From a checkpoint of a small transformer trained on Wikipedia.
Architecture: RMSNorm before each block, biases on query, key and value, tied embeddings.
Training: a variant of Muon for these matrices, 488M tokens, 15313 steps.
MLP neurons of a small language model. Each row is named by its layer, matrix (gate and up: input weights) and neuron, and shows model dimensions 0-127. Each number is 500 + 25 x the weight over its row's rms, rounded and kept within 0 to 999. Numbers have three digits each. A neuron's up and down rows have the sign that makes its largest values positive.
Before each neuron's rows, "fires on" lists the tokens most often at its 100 highest values on Wikipedia text that the model never trained on.

fires on: ".", "1", "_", "im", "O"
L4.gate362:534451491477488522482502451491486489492511467498488503491435519480518464553461495473464500430442443519522500498517478518489506515491526503485534445499556513530508495540459480451540497476503439488487515438528440509494504497493472483473493484473536559498443511507506489528478554464512499544499447500511506495478474490484491490510553464486489523534517513479500496504490506491509507459504
L4.up362:489499510533472471501471476509482500486481530434457496519501505508499506529495521523535436482497525541517494532501504469484468474472516479512509562519501519479500510519470471526491481502488549479476487539500536476533517448501542502491485526540506466478481497505502487467501488466518536487499477455530488539501488451497471485530492515508499488509511496532496518504532516458507501510492

fires on: " of", ".", " as", "ob", " |", "ab"
L4.gate232:476498523483524523491506549509508526467511509484510506500503490496511499507511440502505472492499532503537455484503472456470510495520476496496503499488497570518503512481516493504485514521516484526531532522478490478498509489506517504497514507551505474467477503520516525482519532503478507488464512527511470509522561509483506527481487516519445472534487499471478466457469491546449459492478
L4.up232:504507465505540525481487505489469499472520542490502490490472490454474515500500501530495515520495491524489495516505433510493483531496477471479497521500523491493448526513549500499481448492498521477496522498492519515506495483475511495501528504549492487536529525499511518482504510512497485549485508505505490448491551519512509526506481543490496464506495521503518440462479518522505484494516

fires on: "\n\n", " =\n\n", " by", ")\n\n", " played"
L2.gate387:564479509496420506486504487465533518477509442555499517488525534551497472496482508508483476559485516462524477478509493474505494506521447531520510473519474484480488518498470497469472554518451517537494487505477496459466555488483483510480477523507480527522497481501521492493481482497518497518495497508468505519513499484528530512553513501538517485504527501493502514520499495446473472494526
L2.up387:508510510510438487523487479525529501503490486546491465513504499490508453531449505510475468520485505514542497502502509498515481482478502539526517467492492520496525488556517542508510536478480529473459505486535484464491502501500439497515519545497486500516496493493593514512475462509506453463507439449530517515519503476504513482501526506532524492523501506476479456531518517489467496482502

fires on: "y", "mon", "ont", "int", " Mon"
L4.gate33:503497456509533492481476482490527520511500498420457533469526503506529518463492543558524512494501512514515509482510531494491518470493500548519473508507503505551497491483509532537521484540455530500472478495488480495494499503480458517511550508519506519485502477520482540511499510462534496535503500444483463528486458505530529483505460507478490516528476500504517508494522531488522548550507
L4.up33:501513520508533489481504481502480496503524468503535476455507508474478484538531569519543524515457508516526533501528490532514509533479503506490480492483470473503528486470469459523453463498463532448516536463515479513471507506512541495503511544502511457520520492496464506503475472533476515498525506512507530495500506510503493518534553490498481513498474490522535512486494503487539500515468

fires on: "s", " young", " O", " During", "ur", " late"
L3.gate210:499490507486501516515457514544524523506467520514476485539505537508527468521517469507493492512493473505508554541521557472487511505471504480540531445512482511496490511497463493497498537494465518556530475506503512529514504473544491473503487446504508524453494563530521491538491537520513459456494491522537489515507505505476528457508498497507519520467472516483482508495527528485527517481501
L3.up210:526495514484516498505500481493490519492497548468476481519533453502548490496508480495517505550519455511487495477466475515513517488531520478504487521522490486506524533519514537480530488460502500490498516564542497562500497504478459515487522537476515445511531499519497498510470504497508494539511514507452503497509494500481533535489461499483471479541508551469514514476438475525499494511503

fires on: "al", "ar", "ac", "ally"
L3.gate387:499539524473515508503527469523498494461499467480526490511507529482483503495449451494469463508497520457528556552527493506507582493510525500507522463500441542503467475499483462503516534526500497515486493495448516510431466475515525489508485492527480500491525449533453532551502512516457508478458484506552523496515507550485493531484548515496491517522449522452490473493508499496482509508505
L3.up387:500481513459497494479484530506450485515521507471480517512468484498515447526488532534511495477513494505457471451493525520507538504498490423457489504479535504505490499562484457468516514470462447478512499463514523500490532490501523482524489541538526486477501487523494521482500521457548498511463491519532511478463449490520468511498512480577496496500539469533528506535492531485507461501498

fires on: " O", " o", "O"
L2.gate288:505475471510446475506505490476495513462481496490523488524505505484555450558546508519528459511512491500495537527490491493495494518534516487494538459522509494493484508459482498488471478540502513501433488503511502520485520513490518496508503530475529495487440508496560487532462544464512457530506490454496488535527483523472487476466501505506498522478504500517502527477508541455510508479497
L2.up288:504485519493458449501533523471498530416503465501493513509516525512473485541503479500561509512521481516520507496517497490459477516493460492503530478475497462450539505502499514452517525543548529494526502480492507514508510488470503491487532505487525469503490470475547490489518516483471476484468474471515519489480532479532486446539495490467510503461498473490495514503485479519446477509510

fires on: " Mar", "ul", "ar", " mar", " Mer"
L2.gate116:500491458486512514502488521469532494461488515470498487539496471512545478500557514544469475514481517496500485521487524499495519515520498521486509522521536493444478520484485484487484510536487474540501523534511492502513522554484487533525479469496489503471513481476492456497511476539512503530491514514494535489509477552525511521528504502513497477517526482534514506497445440514498492495520
L2.up116:495496496488506489439475529507479480521503442516483502544493518488485524515532497491526511443463499508510473528573529509483502522503478496483501451474500491542471524466528462494510505529485509464494504493496434516517511491534561523516506520494491482520474466473493506532513498519465525512513464508455489506522477492526514517513478475497482539482451503490502496511526495513519505498511

fires on: " J", "k", "n", " Ag", "g"
L5.gate62:488481505500503538446502528530493535517560495514538517479476558448452496479498508516506489489500488518467490534503524532537478526496485458512457497502507514492491479475492514492548521571526508478516500509493505528483492508474459516500502532529452485518507511450492492505537497534483504537502507464502457511456504476485468509521502535516493476481483505490521527540473552520477509476505
L5.up62:500532462493481489484516543492516475454548484508484496531468463497553510501472469479508504484490458530533482463531462519515495531489465512477514509451525473467461519532485506496512480463510490435501466503490496486502486544530470494503554457486512518511461518511521490468518500476497527483502476520489469493525500509499497476524471533506521530500477478488488551482518500467500489490507

fires on: "T", "-T", " Tro", "St", " goal", "-St"
L2.gate379:515488527491483489493532491513506511500489524460515522504496480516538496529494483478476491504552464524494508447487487465519485509505494485516469486504518480459487512461499512477499481493471567537520523487542536494500535467515497473532514506500481499545516499488475527461527438498527467501514558494513456527491467496522500541529507515506467513497548502512489476478451533505516480502518
L2.up379:494558508537491534513490464491491493504532503511485460541522507488488503501446533533468529457494542504500501492482512514503480518507460515496456502498513526448521481503473525494476480516461545526545483520527547473531457465507491512547481511520520521499507526481515468483508512562505486458502502492464504508522515482496527522506506518494510539473474476501462530493461521544500488531515

fires on: " P", " St", "St"
L3.gate197:483477509508491551480510505509531499535505518527508501472510521476522507499500515494502535526478471545481492492536489510520470526480515493521501465521514471484483507487550486526479499541506542476491519486510529436506531502486500504489501449515491524516524488490520517481492511511486485497547520536564449530498486519517466515518565489504486500480516513546494549504524514532483497525516
L3.up197:502540487438526487459499475452475485497487504493523473480526488478497492532509514498568482501483527531532517456523490492480531485462420508427527529502466500500468532471547500511484527464500509538512520468522470539515512461505490554553521507484518501517468530577501473460487520476483499520481487539487461530521540485490522502492463487509483529482517478482431506494490543508481496472502

fires on: "ur", "s", "ab", "und", "al"
L4.gate278:491520500506538465489515540575515502452503482541476488518540490507516526521505503516541488505508449509515502493468569473496514488472476451454510493501505476462469493484452511509529464492483468491532480520509488487481507473533444497500519469535508496503494522483542529558497491508502486504500480508534517515490489497511452488464524529552499503468524519482544503495529514497552520488468
L4.up278:496494484555469500452524498514493503495492507478511497509522526544478514544479534517530462470541517487495516455514517478494514500543508488509500516523516504535520529490487508499522485487552499469512536479464516509515463508515506487451500476460486498456524550541507510486526499530451528511475487454572521503494483509489511527472517491490503546508541507468557479480491490493513457474478

fires on: "M", " le", "H", "O", " E", "E"
L4.gate196:473506530478469521456441524470522460471504501479487471509473504505537470485526479477526475507514489518480535498503494446518512500510474508498512492516488546478456517534526506461520514515500505511496561496472531553476520500481504484481502516519496451471496520551527501527506535480491476467494516511545463482457482497491530485511517508472491499490491483498493481494452496512555470586475
L4.up196:523492476497495470494483495459457490460492498478505479523496472481497516520492485497526502457481490480484521506496476461522492476492493510488520500460510433451479510518486481487482480502508522480522508483527484543444505517481479470490536495511503454442528523500518461466487476523525520434437502493487475502464529501467485489513506523503498480529526477508532500498495488484525521500495

fires on: "==", "\n\n", ")\n\n", " first", " car", "ion"
L5.gate374:510503542519510506507495526458497545500517473532491461455506457511540483511487529511480539524506486502493467536545467468503473496499530497517515504463478496504516523539503494512493527524465521526491506537528500509509464458508506451471492538473479477506483506479516472502482469537507522549515471434494487514522483513508529479465486513531453489548452544516488509554492525500475461535490
L5.up374:529485525561511498550512486500473490456528499517477481503518474516543481502550472508474505516530462493508482498524505474493461487524477485484519514508522518469534555500555534520485518498510518496523471484561526460483504513527517545477496505525439530548517484477479505466532538512539486505531511504491482515506494506510528483485529475540519499489453542473479479471513505510484491501504

fires on: " of", ":", ".", " that", "uff"
L5.gate293:443477437481470490465473515473515519529505500467493514560495478515498466496519562488499533517499465496495517532497479505543519467484470539499427499480470499512472508526535498483471503524511518508441541478476497467490505515499487524512504490475473476543498508523532478477468515497477503498476500469526523481460534507518488494485501464533524487488508553520495504496532480523493534531460
L5.up293:504529483500478458488509484470504469517466522528502498561503503522509519534523549492492460518511526527498492505503501490510419510522467534476459485520509528543519513532504496463524506503547455531497520475524478483526490514502493517491521526544517517492487515452469529478500506459518488483520493481497520480482503502485507497508476484526537502484513493489512516466534492514489472529493

fires on: "E", "A", "-A", "Q", "I"
L3.gate443:525555516497522489546550489507525485469487496519494493543517472478476515508517522527547491505472509422524502543487423509493504491543500493505491502484530502527516508471515486467460540494471502500488484497513493509483510462522524489480518485464504533430512522510494481528499466519532514469511492467533496489454449496503527519462499463494497501485524492502502527504474511483502493501538
L3.up443:505487480518461506490503499498528503494505547467491468481483501505517462471478523502469530501502514504496506546483463494515504488499523544543476483508517472463466505487551536435508457526483500505489520529492519503480475484479511501499477531457512550512559465500521461526523486544558486514466493544534499494472482507480486457488515481464501488463541504512497503522487479520502490540487

fires on: " Sh", "sh", "ary"
L2.gate413:483517524528482527503524506495484544479472454566511481492502527497512514516495544495492500528540443446514511517491486500483476528552519465548500488508462505525450513453531474506504495497509482542513488442492492487503548508466487513517490514519488495503500499463481492505496538471475522441501508473441481472439457491503490492508503527541502495469473507505497521505501494479510473504562
L2.up413:496463484474515511502479529469513493531504524506524484480531545515498536506552494507527476496529531500472527522471492527485519523455513465515570527516471530498489470509485526495485483536474532528443537494507499531532513487485542475487457508502525484499511530512502448488480485503535491537530462487452464491485516520528474556494484501528440485504490520471466486486489510460526468506492

fires on: ".", "av", "c"
L5.gate149:567492504529533530496548503490502511510542453516477500481506506523528528488528486534514493496505485489516485507498457497518513541491497498504489491520502530525500545529479480493478543533498490527508487470534530504491485518491522473472486508528479443517470497513490489488511469531474487476482472521502478500460475467473515551499479487532502499542485467471532465501541512514518501476489
L5.up149:498509503488476550448477537532516501483502500507485541485507516504534518505494512447473524490501542480494479514474519509526476545508433506492575503532492457533553505500548507479484539503538490499497523514502524453517506501493509515470510503512512469519458485510514491496514553529520507532485493486511486469467498525527516508507498541501468496542501537528525490500473515520458457524529

fires on: " sh", " Sh", "sc", "sh"
L2.gate175:471472510500473545500478532485499535498492554488522513489519499448511482526518494508490495497534517430467502562522524504489520464503490473524514485510478509494477490482527546476487472476521461529463519497495498463505515544458423501534510507525546487543491481525499484465546508484491524536466478526449468476440450526503482482480488528527484527508495500453511483538534466472463513475506
L2.up175:546512515505482499509527491509524519500541530501486492494494525469505497530517473474503499526503516494530486464484471501534531514502503488532470475566481534527492504472483492523505470461481527498486511473512507480487537495489496474559510512465507512455558510514474480509459541520494465550473445498506557487454466504511469507558520493520486502488507533444483511483518534537516450476508

fires on: " form", "form", "ction", "ware", " development", " addition"
L2.gate65:520494557453479537525520475477496493493454504542525466503505487467502539492485529492470474488465503460485476515518503460464523456494508454473564516518505444485484493542501519483513506493509495474575531477485549514504526482531517507503508476464519469502482519525492508499519467481464526529456515512510496514506513552524518495475513479490508481505483512553510445519469550468508488470455
L2.up65:493484514473470489525458515492527449508468520504468466521516561462496533510522501504533430490521504500487465517463483523485502439550486526495486502539530493492490523512518496517495507513519499521548464509500501459503499543508472463487507513483491509520465528549501515510493492519508504521434486535477489500532493525498522505457479483519448486485463498544490504486509524477455481529511

fires on: " Mar", "ar", " Pre", " Cor"
L3.gate153:507518486487494515520496501468509504454503538508501509547503437522502459491481488507435516470489450504523499497451527511497512520522467478491510513495500550435502535480522510494514473477506505506501494519488500526519471481504474505541516506500517481540497506442515492531532466517493467493497466502484468497539499507494541504538513530524470507520486547494487478482492466516533506497523
L3.up153:501522526473526461529461473539479473500497461538455481498469491527491512522504524522506483476481523491530519496499469518522496510524516506467510541485547460519509491495468487554522535520491511511462536503481501488529485505557488499480478468457490463479472511460462513503501481478529497504522459465498536484505486513542517507500484488534527519473513482511510518518531542526524487454538